config = dict(
    bias='none',
    lr=0.00933,
    lr_head=0.00594,
    warmup_steps=200,
    decay_fraction=0.593,
)
MLP neurons of a small language model. Each row is named by its layer, matrix (down: output weights) and neuron, and shows model dimensions 160-255. Each number is 500 + 50 x the weight over its row's rms, rounded and kept within 0 to 999. Numbers have three digits each.
A block is one neuron, or neurons of one layer that tend to fire together. Before each block is what it responds to, as a language model described it from the Wikipedia text at the highest values.

Description: Coordinating "and" between modifiers. Mostly "and" (sometimes "&", "or", comma) joining two adjectives or nouns that share a following head noun, e.g. political and economic reforms, educational and research purposes; occasionally mid-word pieces such as soundtrack, Studio, Premier.
L6.down76:528540480469458490492561543529453514489515481441440558494472457466479509645518509483464545447459489471484534530395502524555605487487430518539435449521410501361485399515496607454438615516504498429486515492474539435499542528458479558535506456610537513493469600537459516587572437443499498454
L6.down170:523484492562486531499453575407507529586447449497455550483557598512605477506582552493514495579490593500547499503507558531520454487454438411555527490503450452442499579497449446482570488553381507396497524541491458463433446557548496446465536521500492543445368620557568487578545468486591434484
L6.down180:511537477480466445567458511438576542514529533554531471486489506505435425513528419497577530557459404499590503537521393472517485461531505488457462485542576621605537485532547473588593590541422602587440439455433580484442472467524456468515486512389567518506580414531380510447554551443520556509
L6.down197:559527455501576538417561463508517481487468406459568555493449539458488557516531545557536441447528482455468441485537536547498481518452517474412514502517593478474443499460543508405401461532438476455561415541580500541507486565409470531506455427507460559460614518407515547538505490470593567531
L6.down263:495505538544581568559425410510485569518406460524533583481458497520459516519503480474544459526475560396463455487500451341458416560551445568459515457578477441533424419509519530481444484532531478593440436464492470580510377364540537492493500487544465588504460520512541476560575540515457519461
L6.down320:381393429493514457474451419439527505574523457465479367396519545569501474452502486521430504403461550533479548509598410415425507495556475435513496487483558521510458551497517461479551547496441527520631493501527597419478577547510546495504502428569546396520496558563556502529458565455552523536
L6.down496:432505590507535479552432471478445477551560450358589436563539561496494535508426532454560520546555527575547417505558477439476529602525523448562445455447566546588424456532506415457496500467540556473488554485508500500532568458541478550546507483464447546446418449515520492511534421488527511534
L6.down540:562494473561515379502463436479512495468446501595434408538485547552531492560549405512463477554509488506439464523518451414400447352389602507526442533478563374483454442533434516524504559509544543459444435555560501508507524492539480500540511470443475498540427453470539481564481532567491478552
L6.down601:528551503480510470496579587477610563441554453418514472409451478474531518472484442483484430550571560557488511462441542546522474543470500486485447467511520414470488494519575511525470532494529528499425576505438474501391471494513552523595508463511536500496460569454538427472431447495601456453
L6.down605:561549574554558497448445501410469486480517564570370521542485498505594513523533434451604586415597525464558522415467480463498519492425508379474563503472556385445560485550420573461512635491451537392480443492503491504536566510467451470550611435506609394504486467495618480470450452494480420529
L6.down679:451546524570485567424438387363437523547509562514568539515591544493431526453474518450491540483607523464446497570520497508446506498430469534472502503576577438541453444465573540627483487489534577504430575541479521531498425475501485513516499557562510515512441488501514493536469416451460515493
L6.down729:476394541393484425584577482399439456572538512537529451501472515461450532483515603602555487429527551526525497546507536436516522542540490553475550467499582496482501526523511586519506500446494465477483500532494479432471519480420498494528592552531482470489531494436495341577417446564512494406
L6.down770:503523558497511465498437488490470469397501448587425540557472490500563510499381492423467472451492453474501548434392488472565488448454523524522447544524549561513483498490470460461341450579417485495510428496544533619566479531558505464450532398526529463500531550562491537476591477538494487537
L6.down797:483493505546518394428471429491482572531495496551568530590492662527538474554492453461509483534458541511516460485528532579576392503402592531548471534470454581507503476439524450384483549439459517467519395483486407492456551507560475559543504426515420528513590460470560548537529517501535609556
L6.down974:465409502453531407515511517433505494525500502609486473469536446579606455488523528599519534329439469596434507508548467464475494487433448483477551516555561497510341441527483474490487509484491463491441534442457503519557547536556494477478463534427523520467505438494515499508374540491466532514
L6.down980:517492531513497474504484529583509635461487455518396485433412453541542516524434491468576495618457498469494582456525471499534441496455512546501531486494519484459511500480425471433409528562463502483482515440446567530473429520620445589458494453517401542519526528524485449386548611494436473443

Description: Quantity words before nouns. Number words and quantifiers introducing a counted noun, including word-final pieces like twent-y, sev-en, doz-en, and "of" in "group of", "one of", "hundreds of".
L6.down29:515568485545530508587571483427515466583482454416457458466479447586444535453459468485456552549447529491473536562414557539514466408520534535429554490435480527524403553509443517565534513448512607507475492590528478539512527551522577498466523432606449543527443458612519453445504475561476479508
L6.down179:490476416493466611525450560494504475386504442510557485518497507533560532472544534512479458502565535580552479471505470487556519483546511543449417443521472503495516520437495502572559539478571516479495416522412490502473465481494499587574498525518419559520407574450504501407480537510523498560
L6.down231:535501451571497408475509550504449571507558544522514538494454456497537478490464570485516593468521490447586414560447546507546485506366522428542523445481460363532443547551456513592381581409577467505490428509522440536468480428597601518480489566491467496528495513583491565485394433565538489521
L6.down327:568521524528475440499528529469529464539543483528475550479540516453542497441512575642487476502593519522538525473498504567481528448459509486403490478404536582505472479451526433486512625457563550531489555540492440391433404491436561473493538545581423533563474469500545523435503549568391367500
L6.down335:544484479616364483573599574443457559530483523466523539469550444547515550519502447512446495418485482462416493492540482490507502549457505507520513527517433621459560500516466440560439485471518502494514465501528447529485460577577448458528453519581512422553547525478493478551396541453488539497
L6.down442:455536480416583572445491537505496499461543498349440523428649437521525499518444486532532650506438492532501410572546499440479513538436441492435535439512542482520425535571492495516457482506552428444510407504551458484529494568502513460450478560553423520491533539633504456540488513500489459458
L6.down598:499579378532510493582496391481507505423554597493498525475487468460493484596505413482518502598561390450471492481473464513486537355468559523474443488504493456510477453451506463517515545465493460507567550558549438551469541567478515546477479452515375491584607452493553537525420537548461503480
L6.down738:466497493539445530577426630511462565395517524403467507527440556490533602529464391401579516585478592544407527469461544520476493451436450487419514456468504584575564465487450559526500522485544528450572517532453566524559459452435420513517507483483525462445475590487489377465520531475508460454
L6.down772:543526465556529533494556490536526414501597403455555587497544505528419540547526390458431451472480572514521541500543480542559478507493485463470449519474512377494441493459536486502528506559520560505442535443569470507409543399466501526561453490538467565453443500520458473510472502445597486546
L6.down779:515529519405568520494460401594445508477436587474430421563510528432498495562542573581560483436412535457517425475489490543517501384430507632460399482447558541491558502439537487477428469511489415408546479529514472556513446554526531478451551503473604525474534418486534543552548568503550444460
L6.down788:462466561438424484433549422497520559528556509549501534443446469496505458493513487491535645494487554486597470481439523516446545487437483514381471443440565479405521539500467496458498482539552511559575546507451449568540525478497526467483473544451499586464502503639447438492467437542477475514
L6.down811:588555517442541533559548574454605466510544583365497474472349529441490466505475520528571545501453477496486466523524539466536427563467535428484443582498414476464529461592504485493548580434564513552544517570484529528549483517494469443482516462406506515487452489445530505554531565586500521475
L6.down885:594494444546430593437416516612559510546413463465523591527553544519487456536497564520496452449558499573470502533451566520590453402588493398458489497491568545531451592566522453471502538487429542552500432431501583538423529419492427508533494601539410425532525506521494482512522605417433507502
L6.down917:485466543576513559492511510518483547424527436555497521499455452559509449558573556487482539419589530457526610458463516501483469395476509580585428604472500443499402424483543472396540457441459455458506420557467497506366569506471490492520512551553524472471456532479396406556489479500616528530
L6.down926:507424482476505509502538571382513522482534400518511448489517396510376487506532437494439496505524567459441540436522486522458436557509513521486457588546528502563426564443618528571520438514497504529500433595543489461414470516520482580522537362532528513533540524470576616488564518599450514428
L6.down1023:600527427528511581382498502515520514576477418419448514393543480586511603516527516545518482443432471493413502454517615488458583468341534518513493416566493463483492431439551512488513497472507515393447464521545507506492551570475574544503484470479588585443501430482430427506478498433466567417

Description: Surname-internal word pieces. Middle or final subword pieces of people's surnames, mostly in tables and credit lists, such as Ben-z, Gard-ner, Joy-ner, Past-eur.
L5.down364:536558420443494581516598412526497445542487444542460497541551400496506543471539393459477518472580439487470469511534540481517482497446471416451554492452466450515518514510474429492541519583596563570537474486513506437397326523500445420506531484487604492563437467514514492503498527372598502472
L5.down519:502512524587513470475534452594417466472519484466536465599497463492523553542444504540488451404594535479513490504535442450411551509462440505485456545561471548509585497443445484440563448436489431528521548465556585587450387607535454514522526529496550489558502520518498527532399481510578495542
L5.down643:500568497427435524520582505474474528462485500401528532501504454476517442415452447488468561523634502416511461484579591465536482490511517559488619501494485486473494408401396469532550425552508493482487409587475470571521551497466531444525457528560463542483472474457511491474514557440455495522
L5.down704:494418462525454516493481548452391569560523491572490569554504456471510504514564497502527591473510584488509542461548496563540521544623508459582516508591482453485522418570475615458524549519592538521461511519502518548394469502500544540495490508620461493559384521492436464513490535507493444522

Description: Dates and mid-phrase continuations. Mostly month names right after a day number in dates (18 September, 15 December), plus "well" in "as well as", time units after numbers (hours, minutes), and mid-word fragments.
L10.down479:485488426524528518489531416471450434492560426493499523416377459496527462480589582520350607587466529509553542493449497578457491555471491520506447384482552467533490517522393481474455536508552491445365440444422478453559465552512532526463464518520484502485455524471450506503526520608466428504

Description: Mid-word proper-name fragments. Word-piece tokens inside capitalized proper names, mostly surnames and place names, e.g. Hayata, Waynesboro, Brennan, Wilkins.
L6.down219:535575403501513497458465571548517479439511457458487454512538530447453533537534438526510391495505548537510516499463519508563389514514558498482542500539487480472473564491495462459454508595415570510547487567463466500517408485483468531625495552438471506568512534488459552521411456558540525469
L6.down319:552548446448506481442577421472422511590403458492440531552480436544476555534512457488539584473564506527411473441430514522550490547574474522534542559475603507528522531517456547484510480515423471530449513504479562426507403540445487612545472531624534521553440565529477490465522504554436449458
L6.down447:491534488564464544442531573493442458489451545449561459463454506475457492450550492545490509441602630437478466512535434412431428562501485514514555583412504590498539536449553531508522444565601460525482470455498462529474402561630387514583571503514501532431365454474492494490484457443464569501
L6.down472:472499528481558440391373447563477469474444642552502489462407541477481458545533467570488458475503509410423531436602393550501526481457459614450556520447493485435595554491448558546442531489524483525531548458510448580360499452463578461520508456570598447481507442513582497476660440547544480480
L6.down627:491511518544519477469449496448446550390515477362499506494573557621546591502426511436449542544500466552545526548459464434476493473466505475540526502512445435524510417476579517443447439521494500499573470485455501402533488453476485619449449522545502440470508411468494500469512461514429535565
L6.down633:520434437488618446438565450518423506395534421403564487530448484560442549496570437479472500515448529566478570567481496477434487543513458606491542520453488510368466519521397443539450542474469485451518455510527430464508541561454538481553470533534480462605470479450500569440489433593489485612
L6.down655:545516504524483480518490454381510581626449583393466519460534477459513472451511524505553475561575533540581445460515442485509501558466493506491485543434348543461523475491532520569549474477498436541488500443567464526458402415510564510543437476521483480489469426463528453489558535445492514486
L6.down707:444443571429453490525496469491635416494578476500501502496492524359431561430466407426498555500487484410478485470520530399554492459520459431503517563533460532419525499427517493486533464436526439468413515507583507506501501470499554507513624533488537525474504491558482511561583603597497486463
L6.down711:534517535493538469540545492426461506485475449326520505458456424584480431396531509519550440523416545520502479393549517402448443475513472482520435501517509531446452553533494441552535480525535428507444557456501475586536446561456537565554517531473511467490503492455512530519544493331511393469
L6.down732:529520498439492517579481462523529537543475551461442424514464423496475429495467443517502433501558518531514584388539469421436458490556445527490556526616470424516512419501461481648509520529477512567554493540526439507490501544510539513411547498534480560581445480556450494506438517572441404574
L6.down735:531472465463521503544473400461587453448521677454439442449604492531519545589538503462501394457509499477512581522526518487564496543444438564509482473470476506455571540537574504486471431550511447503504365463509489532507499509473470560531490390511425609582533482501406426517585508466484417500
L6.down744:556517485395528566547450458495437509530518562494526520417528443508491421490598505503410539533480499523528424431587564450520534502532450518491461494582596446427503474485495569481484440454445526504492520403512458466524516493471509428589433484578426432541486492449518523462546503531557587516
L6.down781:555466507439524486504495501438398549531561377402521478498482540535532444500608578425540587531508587411477479508499539443563544551575517547581514546435495537476491552570576516499533474509495535487392493551577581538521442576534527573479542487477361487482484490439548488485412523480432588575
L6.down798:539502580470513476508497453474478499550532522459561468433410528481498579527400517437453506574477506351491442471510437442516473559434482580461451466516528504484437451541396598475450536486528498522549532455417514543460480466496546492519429425518570502417519431497497528428462466615478407523
L6.down805:477384490591483525604556509498545539532509535543507506465528429481510452510558494537461484501459508421509494469511467477552521476439504506511528487462412354448473562481433502456436453490449497536449453553559479560496554495550492442491591438516438541639541499531524462509643478510441553409
L6.down819:414467521560636485493408532522479495489472519555535447479510482513498506567490457529575506588508579533448451596492576527427419477606456537486554535563502526524403487484584541513562506451485567481464438504498468542521458450590525463535435416479442525473500419541520523469466405505510495528

Description: Partitive "of" after quantifiers. The word of in partitive phrases after one, many, few or some (one of the, many of their); weaker on number words and mid-word fragments of names.
L5.down178:451414414559466474423498422498434403519536550419472627455498469481456539459505477563490440464531472503580443453472519522482475467407468489556517541550491471527524448573559372506471503513547492501534458530512620461438467497490470510553486504492575462553471580551518514527496464538486499427
L5.down590:538439515510581479424562470553446489465533478451540511486477511427504509533507508565431570509511458492492555459481550589495482588415535484543394549486460434498435517463555472519541439429577488489445504506447476517419558486525588455539384453483489462521553533625456454529469508459550544461
L5.down949:429493530579518495477464433374410561559490408520513461427528473461469511583516480541500507537528462515467543463531492471500518392486483560499419474520495472437593482452509534496514526484503604486581529575482470467465598530480503463545484549488527517429472538491516574490465516467426537542
L5.down952:505504492497576572472475512574509511528479436473488560542492439595437528508648389567492538470439426432540559527526587529457486499490588537432448475427547479450498501516605477466458486476518518480464454479486484492426544524478450475554484473542538567495519554575481499474419513496489490469

Description: Second piece of capitalized names. Second word-piece right after a lone capital initial (K, T, S, W) in proper names, often in tables and credits, e.g. K-ens-ington, K-av-anagh, T-rap-p.
L10.down772:471502482558463462450479622523517445526442433513511524475496376538531437519481490419505429407510601563500492567472496537483526476511498543546486434628496524532437540524439500515425410526439489548484502479381435488637467528531590496532464436399468446579462432529446545532456419442565509523

Description: Word-start fragments in descriptors. Opening piece of a split word, often a role or descriptor in list entries or parentheses (b(rother), l(ieutenant), l(iner notes)), plus " and" joining adjectives.
L10.down835:460479456562503490506541454430490516464452482470568461515473464481506523460499432492529585548499463453521432560596510450467478526431617489463605462579466460550491398545523509573453442452433505464483568543541474528461417483492497539518529569556552535507527565501440520586497561396478579535

Description: Adjective-completing word pieces. Final word pieces that complete a modifier before a noun, e.g. so-ft(ware), comple-te, intric-ate, upcom-ing, plus whole adjectives like early, late.
L5.down454:456525529448506459504523549535536500458555463392443426415405442576447514600486450434537461388459500504549536449486482538478481534404496558533449531551454617466573411518551527554470518481578459465475507589562491510476524606540591544514411532423536526528431485458547520495507490447537539490
L5.down505:554570496591503437486447457499455511447559436405552550465522553537497439577522497493412497577471509577486521466524496471448502500495534412451461531536445500578514557485469482467571462444524614515466508523561480539508441489437479549483409482503547481582521487550538589465582511609443602570
L5.down827:581573458615452480577541615467468537438564396435460540493444448518476565521513446542515513512521501479571463495549478401528563490455445462511479449604502510388501522480503616453448514432510474435506568460510471505552435542443518469490458382525537485490547516548531545498466605427529422471
L5.down860:451506490453485445545470450422498545552527509521499476449562550473536512538550555515485482548514433450417443496519464452566501538415518524573480470535580486508522410423559387594528547497600497517387453540559500446480564523508558535458453461533457504543471508458484467443472560446550505468

Description: Coordinated and hyphenated modifiers. Links inside compound modifiers: and/or after an adjective (political and economic, inclusive or exclusive) and hyphen pieces (French-German, Telugu-language, right-handed).
L5.down384:643572482431493454475543479524466501503389482473518564503510481561469466532527626457570471606496490522457405503532577510449443546509517477511503577598478389414498565531429410487505470509498520445451550449634486491560586490494463479527512499479540450477538585460451363551522454488611522537
L5.down502:512399480543502471492453443558561440468495457481515374518486544586401474533551535420590538543485513544494470519478517379416506494504415464457571519566493499518531532541406467557493462538575488495528459500517546420615533443477479564548507521443415486500470550562550409439490528548472474546
L5.down541:527495496522502453499469489383463491547471468461496534432446505525523463586471488482522580518468474623598515379415505452481565504575412466453495520470535480486382456496499452500535492555437495529547617563535566478533519507493530442534494570518519562523385371533496487525517488401526549564
L5.down843:469456489482443494488501567588518441418498443454608490450465562485515508471491553545537474476476517537493530453548547391504468498556497517473434467513479550485426508593451496551460513591420541441527436514456464528513573509546537507564467506518404514525496556476487470555458490486575462606

Description: Predictable word continuations. Word pieces and function words that complete an already-determined word or set phrase, such as initi-ative, diss-ert-ation, Hong K-ong, similar to, City of.
L10.down1023:582418558521459427461447390476502535575488503499553501585483440560502448517494498532559521475527584448550543485560514468500403454449555492558414575513517494541606476485459524427432545522457387502462437529516452481562546421503382529569530432368477493442522446460477589421556415475468521560

Description: First-name ending tokens. Final piece of a person's first name just before the surname, as in Malcol-m, Step-hen, Charl-ie, Gord-on; also whole first names like John, William, Frank.
L6.down156:480578493469607510442534543391415534450504528524464475492506456437610473589503500528544489491501572577551540479487445441433459567541563450607521453539454497506572466587400473453534474474519555525539505375498494506516523502466505512466480574473499479482493585486477430471517481553495503522
L6.down172:445408517482487486435507530554474535497522495565416521445553502443572465454592504472579539461539490552462598571574513530537476555516501460493582524379541463517508543414526445497505544492494439443503444558512424546474465427353450590537447503521510484520452427475567486508403552534431542512
L6.down270:520534551408486514525686450539446446590538412568568400444413428506517383504529520500547553552471485529404437481532456477522541498506513503427562575542372509483559513477433583516457481525440550512482523535485455518422481550385439455541517606482504587509494482596595417472441518443527468540
L6.down297:462470495418518469525439426476469366411445536461472538459557494483480512485499470435514492443502470540535515503407512522555512506519420531512488512566486557555453498481532506445452526509522468538501478498470466522576564518610476565625558504400571450416551396452493457495465361639551539472
L6.down317:482496519432552577543469408454460487470548535585459429520522557446486539505422434544507435394430470474496472521496504469553522429521525387477498480544589458563532488561445466527478473471511464486543502406493581446461540524538491492568510539422425463463560517537430614461472594437627566487
L6.down361:531508440477498488495531517496451481516480436493548535491529498360469456423514392529530484554552496440475534520435540541560560522408440615536585427498546530583506517462622496489421524533584387533483440494568528574426480588412476559408495443511500507533518474531512604447468593633407459538
L6.down463:492477464493492468519503480560492492545449428441469400529379562550521488364492488502563542470558446565497463473445449446546490472489476502525440459539477557499529488607451383480505478438456505470550542487456527411407541523505457553529472499434523439524481468542406495536541485503455599538
L6.down586:449517442413453551532407484463463496484541547423443472589486493500483518533483509552538574536442458531526528440470553408556565462603570563473480473477496554589511511537468444528434521525546442500507470471595536517454471506491542424404489556532555535450510449467450468546416523522578519515
L6.down615:509526493512517454420508584504566513519482493557515415564526528445479561444484473524478520514560476469536575536528601540550449541587436540574571445490572509517504547540550457520455444442585483471435491486547530666499447548496523465573462581549508561497380513434516490419504381539408493539
L6.down654:514424404556438471481462526477478422456625523481512516528469565539509462472500519444552512507487415507450569475483594481447493448484452496503503489448634399488461491528547422452590581453524470540478519536562485527433475540599519491519516501504494451472418533470559568447474354477432466537
L6.down686:503557447469470514475443608496438599473494473513506400554534456534458531456548618616498496462441480480549550453515525529481529484556476556523522473507353514508509506591488476503546441519480486483493470460570465615429502551485554618503468514492462470499506491432490458476573410484425503555
L6.down733:498633553568534451531521434526533495519538483370448509531509498408357522427492497362493505475434460450493556513495487498518511548465466534499523519478450423415400551554532478529562460516526467498448553520455498514509462544528560515461516425473516564512443469488512546540441512600613573446
L6.down759:403514474463514389464526542464477518539576525534495509522576494449539545545534464437519462495488565484449423547596451565452531551517378467512601454512528514608418463460534455504525474462590545447504486491404488514516459492476523443516567480529472496443477517452568488577504425573505485497
L6.down924:447510483502535492465517542525425533507558430594468509405592522457474551490542428523528454461523427533440521523446575581572465467548486514521519599549432461544429536554514404530562518444494509482419385474485505518517487541439531538506520497521503523532488585441457458473421507491480378495
L6.down928:490490477450543535655412571514458480596565622534570439553472537498473531465525417549474495494449600613486559467518560444504566424531469550473541503455537554505606477404467427480408506495517497495477485485389560549560459469578528452477503473543499537475456478536498449593454517522444533499
L6.down979:488467474539477498633480462457495513520413569487355509411445510544441495506498533516504585524452531529579555476544475513468511488545597528560542398466551528474427500571452501518433470450510500457506488470549460500459472427513548472494513615526553472425538451459434486454561502428521475534

Description: Plural quantity onset. Word starts or quantifiers that precede a plural noun or a count, such as select c(ities), handful of, two assists, first digits like 40(0).
L10.down955:510608517502492438470552376513543561557450555392497483502505525520462519516559431521430537447541478556556488565531449496521351566567574525519527538505606589509412443500556482522429487527497458437444398515462464506492473566483530370548544435536528511516561541491498535519521484422562505485

Description: One of the. Mainly "of" in "one of the…" (one of the founders, first), plus superlatives after the (most, first), adverb -ly endings, and opening quotes after colons.
L6.down57:467572583480517469494519477544535611464539460573538564489554483519637418480492458477477561506583502430472424488519539524521588427434532538498524516503453503487536444494521560454466499489526515525460505493494526568591512516548503551592385511473502461578571564544421506449420505494556495465
L6.down255:480553540565600545530497549448459565505457468496479459445521521508542417566489422421449574484404564428458535474502544520567483511580489572543496511543537475525608589522467494471516488510443492543405541540515402532523475420493502551581571567555505538524431460450551543524493567505461465552
L6.down318:580557478486519518479516429548465478494465458562451492475520490500523495481473495506603493437432489415481470610475509475601546485520485480529460569474565546481467520562518502500499496522487581490560372475603514478450537527463524548553434475551494522484444426586576541391513460569475459444
L6.down352:601437462565452471451591499482548526492479526487496481533612502473474490434481478437485461476533466462460481523412482511521487512498503486590533585446518521565542524507527457569455480478448505504465460535460448453621466522396517552519522532490577499500503512518453521553512581495518507424
L6.down405:513503562547479492478506402521384514554539555483460576524404548516595587492533487396477440645457441486412425510461513572554563437510462476533416564474572556488494448489400558361518551409524493492507479439507580445552525489461485531489484564482482519569502582432570463504555534397479586540
L6.down427:520520350509487498495515465575523405483526528606550461532496477611455504528512494553558518440508559489529539430480586490534436519515490523522466496423564437526519547474579487468528485460558470516524503537580552544354484540566462495512452557451440549504448573480555540522509525527481487402
L6.down476:424552504482480512489539507424400564512532492504527494596525529512466537569440491455511532418501636419497499501469612473511545555466497577510502448509503458434378492473589540491511456425547521584456473517455474429542597598443466498541441482529477382488445495473574428468495588462560489454
L6.down548:546494472457487491516526474578531510426548461353498544406454455476495526544544446483539551523434563475442438435403509491450517391574523522578485501555571495453532513626445554440512499530429607477479554446513535455496514561481500466482367523494605472454563530514572520561541550541521533462
L6.down595:570487486584550501475481480481422499512420568400528444481490474455545546493542516514533465473506506582476396459576452477540516530411588451510446439539477509552523430488401422512520530437563489452386501570509479480500478444538450603577434523478413560553507458537502547538481495444397463390
L6.down602:572481501411476512448467536516477524557453454449462452413581524432553537450552421501444440451526437575596503537621506457535491448477502523503428540540483507525389571486444622496452613483522537449488453481547533521551490527427493578555558468558493544481568503491306542446525481477490502517
L6.down614:497483530580433445493541496509486448491450535362398496504392500500615542519464605517500496490412512516523528533461505567463497511541490450541488506507449531575433505456461415489448576472518571531507537463593475525405486440635433469519542489508541543531467503539496572554547521559538454512
L6.down754:486387501524552446509426440469464426495519508481493453487605552516626543526564602531487562505470470518433448431506452350477565435411558415505468572507455527530391511474453459502564553469506545518434520464522459546512514483519523508486493537520436525530439386504487487583489436600410481561
L6.down756:487456502575555567519576457540452444449536476514511487509552572488459480504521461466481496478485577424480478523564423448448481406458537510383422596472498425509517478555470526438512546493534531532443566495612475627506524453456541572567585511494518531522458596465483388513491555340541499461
L6.down789:463378510439480506529548428468497529542490488414476424523405470598527527564559480499562559569506579530537574512486579506379473489449471498522448435568515420511557565557541459503418552453556632438407552520503452522409515415515460510646496514437503531483501496502483441542490489423411570534
L6.down883:479491518478561560387423543496490447500578511499482387553432520527556598526509510478495496555491513569510494480499550458545492552428532500530471483662531544494511485475506509450505443516472472517441533530423507493442505568413574495509454539538476520499618499468508429639422464529477487548
L6.down1009:486498538533479457454491567524505446414514484501478581486586532476536491496591546473524550567522624527482486472503536415497430515499541555548450513494591508633434423575461485518494505525478585421481499566501432458505553457448512553538435468475508445506552536378533528418442444508469417516

Description: Dates inside full dates. Month names right after a day number, and the comma after "Month day", in full dates such as 14 November 1998 or January 4, 2018; sometimes mid-word fragments.
L5.down13:494543512515539528504507505469480440505514580598500325510422609451502498354475512476502475470595491496424460518559517542457560532469481476501579524564478561561458479507586595471579505471464444529559625346398496488460524494450510503524546490480459487459476465612571538598462531457536466511
L5.down553:519517564535475504561445490501465444514537502463554491507566466495416499501631391475465438495509505454459478507591449520533533518495524591455575525504557452512544479409585532473548498484567559490431544550507399510446435513496467551543494398463527533505551434543527543480476489556556451520
L5.down934:463490540400503484393452509462523587531531557523549472474463534470559483466523516484538481481566540459450501551437562497457484491485472522524434545573526520464526537493559521536550460474550521498501558461451454532509416381428527486557538534538598516476436435530597587538558466479507572439
L5.down973:436571494496495459555510482579513492557479426435534448482445519500498573522385466526410446574548608460468518484443535549420514532496508462561539522510438561514480541453476533529443494490527506572513486507447518536488531542483529439488507512516485582502541481544554481559484491584539489416

Description: First-name completion pieces. Final word-piece that completes a split given name, usually just before a surname, as in Cather-ine, Arth-ur, Patric-ia, Sar-ah.
L5.down200:438502497415444519540468506441456456440496549502610582470476500548546438524431426431515424506453443508489503551498493475596526457555501555506409518511533521492495526492499494418534475526477377517572449485501552535564451563550565463540591495484564485486519581411509499506590578527488499519
L5.down575:455509527500467536474519547494549483560520450494512435428515526537524427471474525511545496441412494465467584496508550502452597513513409500381498456550440539599497450565485463528474637537466473525568487552485535516435495490502571536581488523517509394498560432591499457462398458531450518561
L5.down885:472545504538595493508520486558425537518555445405477466469445595549526522445512508469551514521528440432482581445482545450496506500391485520419515449450445526445488495558443511524515544516486440536503487476462549524534466582499512456641445482525542467482451418425506454486479467528483576405
L5.down998:506544492529441467508443406467508375579524495390517492483470561539549498428482441486599602441517545534538565474469597406544504495489521466447444469534531449543594468552488523474449464474571501499506534541418469559604473444534494460528552488462642533500506524461460517532495450516557493537

Description: Word continuations, date months. The second piece of a word split after a lone opening fragment like h (h-or-se, h-ab-itat, h-idd-en), and month names after a day number in dates (4 March, 20 October).
L6.down37:343491539519535383539473481550420459515523447375414453419483536510571473487562493477537477442421452463503457471529475502477534507504559500580472366498504504442433470446473389498480529456555509491535589483540611417479491558465591484506465505469571443500520510499535437471553575467521443474
L6.down52:566445472535467470534536481568450499475433520492466486430435492362490417604556484492407521478555458597454487530433552486539483508531525470485478490390613557488417572501505476458504537494499436530540420522578409540537517588513517539468386567524471413492491521418482472447517512431557467585
L6.down125:469526496378478506597492504554556595492458538561398475469554500494520568406448494506498522539468444473499463579477548582495436446498533550546533584498532478487563540453471454595565470461544532400571531525420474412467503505491479463448584503499509447428477513559481426503436427510511539520
L6.down145:582414482522537480527508552470508592524412582448478483519421509529599447505472559466516545538501506527501476479490561450526552500512518491524492465473466531507486483475453485491467530516564448430585509454496471503437532553510550565541544500597479552501519515563483412478546418469595569437
L6.down247:512514478498574492496389484508469521499443436441580559494461386487555447498513445407485441413557583550524496525550561472499504448499483541489454479473511484504482481512536536541551444491460508551475549455374476534506490582513495484511492546577542475524456447518550471534551517424433499490
L6.down392:433488517420500477512396486553524471553480410518497514543519487501492504482557483441520488550417439555430467396476477511461500473527447515574522468573541464478533474593509473533496504443517572534444493437462508429452555527446459514549533527506513495570520466636508532468499538528576529531
L6.down452:576475450480576482526434546544524567469536484497545499534489570542423532490572420505520496486500543540562529503497500496556445510360437625425563509606444525451540450440519487441493457666537472480527482445555439500507494548452480509472572585520491533530523586591433528431522467484528523435
L6.down455:403527539592507491513464559523415501419481557530494414420524462398514432608479459521543498551559498537429490497531453513513530442493546478535559514467472518611443494368372563541539447541500439495523531590528512449497549609509521494434395540484492536549543477548472609457549520548521471527
L6.down568:500505550634468538470485508511429481393502485535486562548356466460437520493525513496405405531468517490512508557409513464574485549530416562480536488444440543482468525448448556455455517504516469546573538497556521559532482521530551539448478495502447568510433541506482492542484474528503522593
L6.down591:527425481492497595543447442448474488535530446475441457495524564556568463575407485454535518548541510521634561469461478464508531483421384451487490538526533539482460377519484474452437490466425504534452476459445501461503468507465490535529518545479523578473590525501433460508518563407420515460
L6.down609:445624521535633437549481471539486470505433504472521408488476514558470553518571459416502468494555552456427470525477529514577512463465451542501473526550471398473552529464420566481512499409504498522535510459540363522459550531412479539515537546495527493555598451593577525519513442609527430472
L6.down662:635522543557477426433476569477557417465455535555389507467415517467442485478606509478498543519432514500534573376572527490529599478625501408535539527509496446558518515538447470455493507538541551536365527496460524533469558564467460576415436474510396481572503463461480413494476503616495517554
L6.down890:514551571553502480579513522512469495570553406457497518485454491478563558562452488577425527562550515447492653372533472480438545511424566540406564514476477487498530496483428580552462504490485417480586524405609474541447543582444550437486515508552526483539575501489510408567425407510566599510
L6.down897:471553587460464551623536489462528435524607548511524513581389532513552519485489462500546444549479451419474482436471453550460523551511524454409524608589541480519512469459476469589483502589476472570499461494517467555545495516480463477468488460446460553534502441589448508501552518576437462403
L6.down982:541446516549474519538431498445526586573461529606492484415493537438468388444527502512592468547548444498494501451523497468547441485524412489505498536578389451597545497617495564595478559438535627484482523523427420480493468510511581491480506415486495558475470561566534480602573505565504532395
L6.down993:542487537518575426436514495497482422482537451533566560429485559517536480497606557576534473425507400521526491507417547529479491522482572585450481524557525481464371542501428502525477430479507520515532559544562520431492398521560436475517586507565465474473463524533500613515545443515561514521